Weights of a small GPT-style language model, trained from scratch on English Wikipedia: learned positions.
MLP neurons of a small language model. Each row is named by its layer, matrix (up: input weights) and neuron, and shows model dimensions 112-367. Each number is 128 + 24 x the weight over its row's rms, rounded and kept within 0 to 255. Numbers have three digits each.
After each neuron's rows, "fires on" lists the tokens most often at its 100 highest values on Wikipedia text that the model never trained on.

L5.up2071:141132144074111080116114133133136125121108112135127144128128145131146139161154130112142093130097124156157108105119124152100142151145108150192131118096159127098101151156126114121103175173144062109113159133145158104141106125080138087112118087138141182114124135098135108113106114144162123153113093139110136159100148176130103132150127126112155136144142131112106090113118089111100147088189141122115095098126152159178072112135115094108096103076141116111165095092123151155128143150113084137163154118138113129090101116155137159133109120130160169155182137127134176067140133113114170140124117106141139135122148141113141147141121118077142159142117160133068123143135107089111143162114137124157136123139129121125163127177165108146158113116096162171138121137145139140068140151152128
fires on: " |", " 3", " Du", " 4"

L5.up880:116123061148135114105139089106107114111182096123149097141123127138106131090128111101160119110149132101114155178147095135175143183093120113109126136122122112140117117168093124088093131126139138140160088144101145117113125125134133124137126137135106095137127159123129177143113106129074145179145115156117156133093150153137093158135093119142128134077155108136142079049130110134144173118109145111134143105146100103115095080136171130120138142143131123137106176178112104143153167077133154106179128085112055116120159186057130113131116129121125083157156119095132091071158107129117173099130161130123155124115137130082124097134162123094139084160083127140152130141128129136140125087148123139100162157106110119124130111160132158157144122114169131146117132167078148117123154129142168
fires on: " a", " Co", " co", " best"

L5.up557:144125113142066146148134103184106113130124120152124138147147093216115125101148151157121115071145108133157136114078130143158098114160149150166130136111177151108120134138144149125124108092108115156096161129145107138152154131146133108102141134117110136111166120115140171156080142133135126121132099099143164149132095154080106143152146137132151157123123121095152146132141130123105152124077086093121129139108135123142103122124117165140097109182117154123127083158076121122135154123130130115151175128129131110122143168133133153123083145170152108126135088113128109140127153153096131147090133122138124143143136170136120121166115114154145123100135125139143121102150140120134132073105139149106151157120099156115159106116121137097119095121080168070173138134092162151138105166145176
fires on: ":", "s", "'", " stated", "-"

L5.up2630:102119180137109113176138142136098162159120135132140113136076151170143136107143153118128139123107162124107130136161118155122138132170142108080094112138120139163172160114161132118155175146088111108123126101115113186128128163113183143112119082150107124139137126128124104131115139125113115093131114098134093157125078126156127098095143126143147095094085131129101088160126128103138087152171082160147135117106138142143114089199143150137149104132112098102165137092154119112144111163138110124131124086144157120144156100155137151094125120145110135122101190153125161091163096143118149112144155136113140150143124119126128106158148157122097141116107096170139131152131074145088180126149130104132146149139141127138114156122104155107090142149109088117154161152110159137087104164133130
fires on: ",", " they", " he"

L5.up1759:140131173123126199146110122165147163098119130117100165144157114163152058123093137090090111123104134167126154151147167123098094114154167144084121118169114106124105092098165148176159097147172134117159168127106194172096159130140145161143179162180132120153107150123092124137116100103146130096109122106157092177089116173134139140140130100147135124139125132151149179126135143170140098132139113103111117157157116178121115115116119148125107147116066092112126137164148137174112099117114114087141184107100156117106153091141129141126116158139108133097127117151103156136128124147092118161106113145129124137121105125138097101137140133132137091117093166146121137093128112134140151061143168137104141109118122109101140119096140077125125179134151151135114088105139134085108130114110136
fires on: ".", " and", " until", " that", " when"

L5.up3131:105110140060124169088115149134138100093091165110107136086163141142099097127133143127121166156128128130163095103140137131194144165131160116140092111107153110120072143130122122149153155162115158137072095115141149146137136143114094142115094128137107161159140132149138121108150145130126173139136125136142138137115114082149141181087098127127144119143156113074104148163133133170174135130099101151121149093132117121140104151109136124187151166158100117138085132143133126116099090102139117119124105165100122157121119180086121130114139151115163110176118135146143091138149128117103156113138110123099150119158128089128148143149135104132143119147104177139095113152115191137105121096151123158148134111125100134123090098126085131105062129175155135142114144110137132160086138137144157
fires on: " an", " "

L5.up1796:096079132105172149148167149111116167136111130148131101184139123112105153107169066129159072125138163121105135135106132116090150115121131093136081128162122140137106093159110144115119163105110103145136136137121130086144099120135106140139151128147089116102117150114149126155099111161114144106136095115115091136133134155159105106116146115102137108111137109152136158151155114136156137168111129107092127117127120089127164140118109116109121103095117148106135105111107156155124155119120134143141140163108128127141129116130136110113103141138137100103186149173163138124106141163101152142128072123126089144149094149163079162165133165145147133141128132133101125110112115139165160111135128112177151101068141138101136102103087111086091150118167093106167119133156155138131097121110162
fires on: " the", "'", "-", " at"

L5.up113:165129154107096141081125124142127120136159132127158125118117156075132102165164128128158171096119159160135143170089123126095160173152101109103185086147110142143126115164099143174092118079116099112167093088143155104117190119129130094114093091100118134147111119155093094158132106147127104104119111154118108106119143107147131125081139109156096150097112083117132180140133129120120081135124118178115136118133096135122148122119127115129172093130142167172124106131156129147109093084122114107136128170071120116133104113160135149137091104114115185112089110096132106096128120090132139150131152112167158138113102112151142119122091112125144163110081156148129136178175165132103149097099167132091141127119145137125143143133095120145102135157110122149117120147125146141111097117117116
fires on: " (", " \"", "\n", "—", " for"

L5.up228:104141106099156120089139098102155125132123137125115130144129102116099148110150156143109106125151144149133150166142105141122120126116101080174162080118123120139110148104137158145148091113123104138108094137071150124156161148110159097128166126142122093135126153101150149098125177123132101140212161121130123129163108126160122129131156160110162110134182105160173116129108178121134127123112106101100131141126174132107116123156117114179116150155191100118124157097113131155143108137131137145120154122127114151129151177112086115127125099142093148135115117125105167127132118095144129114135075130101131127118135148104172121153168136122154082147148106117093175113151161137102126116102160137132101142128109131178127109147163169122118176096142134119166160084153189089139123177177100
fires on: " would", " to", " will", "ll"

L5.up1251:116163095102084116113120097122133148118116112103146115155149111137143115135121111139127097101127103136148138128185110122108072179148131138122169074129154123122146120177129106091115075174069113151109130135159135141134141131116090127162154170120139143136162141127144145148167135131113077139106090154127165115116087095106115115162091101132127160102110116138130102137132097128097096113143156121116142128108102153149126149149093116185168138162132123112145122141182138168114182169140106152102133083150159094139101177127118113100146138140132143128149108133148107110110132145138121127111121133127152125146144150156135164061085065156151145127127126156105144116134174157145177150147125127158122123089173117142133183120110071129157103139113107119131124120095113116106083109162117
fires on: " |", " on"

L5.up2155:099145089196139145122085138166143132125140149141135127081140111128132135127134152072115149121116137184145116183109132138120143146103121116100127157118124178140109129161119108135132115130113116135095115146112152122088142122146075155123158103144120113148124131137156122094134141161132133149089146113095142116114099111107125165160138133101090116125131098149160122116158120176167147122120120168153128176136126104110119126165098113152105113135118116067110125166166104133122158126139121144089127130161097156139099091134131137143109130100135188118129072128128119100102114133131114104114096119096140116153127136125160143080120104139163151118161127132132168158125140147105158108137112150100143071148130141128142125141150105099109106058149119166085196133108138126102102147123121
fires on: " |", ";", " Att", "|", " the"

L5.up1592:151113139161142095126100114104137111118151120101089107132139146126149098099113136146072153136146133138079145135121132141174168115159120095135145089140179127111145146126131091145163152089083163125097126111106130164131135139139120086139131149134133135132168120060135137166116125090196105185081093153134148117111152149099154093137110147145115114140099100082138116126133130141122143118118106151127143129127158147112104154118113156112121135128127121140125089106146163149147104085108101155113118117139149132125159129137096131091143107101139107123081145131137108083136142135108121195171082155110121177127126094107096140144144117128131112112124136131152111067102106120113116138128121145118152142137162156113117130144151135156158131147157140149171158178114136140151147185111154
fires on: " the", "s", " as", "'"

L5.up3814:112095139127155096112149107128141104153118128100131141138128161150156145123118125119129103126149065111113164127120136132115134118171109101106137090140171136079119117143164134142111109110126139097111111120176111127118103114132112110084095170173143141182101106097117146113142135155113120160151118151145131120110112160099107123167112157111120109079157129072152123113112109179153085143168110159132076146107125128156124134133092181127136113128132099112084099137116113127139114096107175131158121138193113113058102146140113106113118131126153154099104101121189092126133129139126100114167132119108091093147113136134171133125113106094139120115125152128120125098143139138159111101166116137166083115123102156155117145117161140120167078133116113140133088154143115156079154129121120
fires on: "\n", ".", " |", ";"

L5.up3473:136125143156151132171144129183152171151090163121082108121172105132136108091092163104104127122130158143149150128108133092106127104145130151143172083151140106141134149132148140088104137152151097130113136112122127151086139142123124138146134158149124075134125152132102131069093103141153142152088145147165114119138128116154143129108086114132103153125094157163121088147108149176160144124130086135153105105143125145138089130112102143116108119179125148157100176111125123117127153132112137149153118122119145109110127108176155124139119115144132097091127155122128129154101157112126128138123098111115145128110107110120149086112151150153152150148110091107116079090130135138098155120130139144095122180119062138172113107152095121134108086144139092116182136158126089098153117126138168
fires on: " that", ",", " since", " until", " which", " if"

L5.up3001:091117082126149111161135117125100077180079124151156160121077118165115114134113152147155160110142130153113113123142111136149079125161149126132091164105158096133114095117108133118125110131108095131140144117119141167091162152135144138124117188105142112130140119122132117088105142136111135140133082131125126153066146080121127131164130110098152107099164148109164112133151143121132104106140115146114131134106097144145102120161116134130122147138131141145112134123141168130176166125159120096135152165143093108076184135136138098113169139167142121138161096109121180112120108117126159120102058119139116083162119113147167116135107081120153095120099085125097122087145114162090106152141105097145190141116137172126119120111130146131129131123164178122090130146159172133140092080126111
fires on: " |", "W", "|---|---|---|", ".", " ="

L5.up3324:094167121126136096116145171157124176134159126131116070150120183117173109149122141137166099146119133157151084097126120106123116171122134080169095113137142120131075143131114151153124082117124105120131102171122138130087154142111141158126138138123098099160151122140147079128116094142132172157162166142106133114102113131114171089132127131133148134159149138102127118159133147135126044136148163151080126140132132129180112133136144132155106120125103127130101142174123131117114161131116176122111148133105111131163124145103134126138075195123101145132123134087136129152135118130109139151073144122126158138129125128155147156114132120122089110125077097160123114099177119133103140107137158167180106115190105154142138147153167126125134086118143118116107133129130144140144083103127136
fires on: "\n", " (", " \"", "\""

L5.up158:135115136140127138108163119149112146111129136141115108143161127145092084178129090110154106110105110142138127106125101074143076127141103145093155072093125174079117150114123092131125160179127094127183120114192147150089121134130182090106151136122145132098129129104156127094144148066125115126151125161119138117111129133145143162141094153161151126144156123164124106130097139116101126131165149129134132130126162113118143121122125165107106139127126131129102114168146184143122147138112097085186122127163117154165146074120145114141145107170149114150136137131111104112141136136108141145135176115111131123099168118139078088159119131163101185148149155110132148124148138150125134190124161128128063094154178129086134155138123108119139083111164161095119153116149122145130103161134141
fires on: ".", " (", " |", " this", " 3"

L5.up3620:150164104135123102123142128129071136139150100105120138120156124144086125105112085161141151099117155126162186101124130119144154117148095123116112123122163121145128097126117131109088130141096085093108150129123144162171077122114188166120173153183136119150126149097142097136121112151135146122114128151109137167095108148140129128155120119104162099117116104124105172135128157140091160124202126125159164150109127164126120125118123102095104128127146125113157144114140119168129117107133185132124180110106110108179121102090132117107114127126105142138114138170103093165141163136181149108100132096089122123123137098158123120145138112127130090145114119132134127079098125128151115133097116109131131133153125158143156115138122154103158137138120141100082137111146127145133120136131116
fires on: " G", "k", " F", "m", " M", "em"

L5.up2276:141156074125129118131137132076115153089168083174138130122111112127116139059131144174116105092121091154097117125107158101123156148112130094126077130135085123158141089088135149117104048108145093146103151156123154151147112151129130094155106117149164165094133132164146170104142146167086127149117105121070105108069129186119139120137160136109131111128169127104169071141139131180107122097119130141139131117116155116138145098126134157117112136142176074109126126127133143124104102095110169130124114140171140116112119151142104118103121111132165130113122111092119125138122087077167083155151145158102120098138152156132132141107081125131133108143112151136152116211111152121123160150138110124114122133114097132111167138126169138148105148131155142099144119178130118152142150075132112
fires on: "S", " Z", "s", " all", " co"

L5.up2440:097161099071140119112147145166144099114109121119114112150113125139134111140106128110155140125143089108100159169142137167129160096148083122145122121130129160172201099131116141113146142152166110128107134127129143147130112148109160098093138139164105125115118111093153144078166111152152136104152125130149152180157117149131123135071154160145114079151082133120109115137139147137155123129156092159121089145128134123172141129151146110125117104130133089162114126130120180154133116125125087169141145134141119116159155153139107093102071152145148136082151162168179112146183125100144117125110141137110117156145130177160151121156109120136137133126149128133102112110121128153179133105123142128141155057157114145140140107123106137139126113075107124099136175142150128108148139097103135
fires on: ",", " cm", "ed"

L5.up2088:121115156175138128163154150171117142093089109110103167123131119161126131176100167154112131145103139144128110091178120129151133108072147119100117080112136109126131103155108126159156128175133092141125139147179146109147107151126152194137105124147134160099131171111136107088135154133125180136110141160103188125180112137136065149117156113108174117145096146103108115132135134188148108152171089126136155096115115101175110119138149116141122135118110149115118128141141098085126113108164136105108138141134131132143158154137100121156196157140136087188108168132144144128170133146121116160123133126073101105137094118124136102098162127121147080118079127150134102111138138146153143091129117165123136146126095124145143153118103145132145100143100144156130181176161153099132150142173110
fires on: " to", " ", " a", "c", " will", " can"

L5.up2182:121135090092106123087100171152167119100122096148126112115084157130088113123108148127178150131108138112099146142132128179129139112103126119120137106120157122124150089116128099127148141124120087082089144148091130140119092116134143110095157131125095137135127127103099126079153098124147128118113101117109103157094116123149110154144148148097115148153159152112097117114070146100102115126122130124119134134177142138193131130125155068135135107171119091139151170113137132118138098136127140102114182124140138163172090163120172170096141132155128127140087125154128124112169126170154132188125083129102114142106113151120085137130137123186131156107094140150129103117138180131109092115165159121091136129148095141137138126116153112149139130157166157128125146114129146127108105109164172
fires on: "a", " ", " and", " M", "m"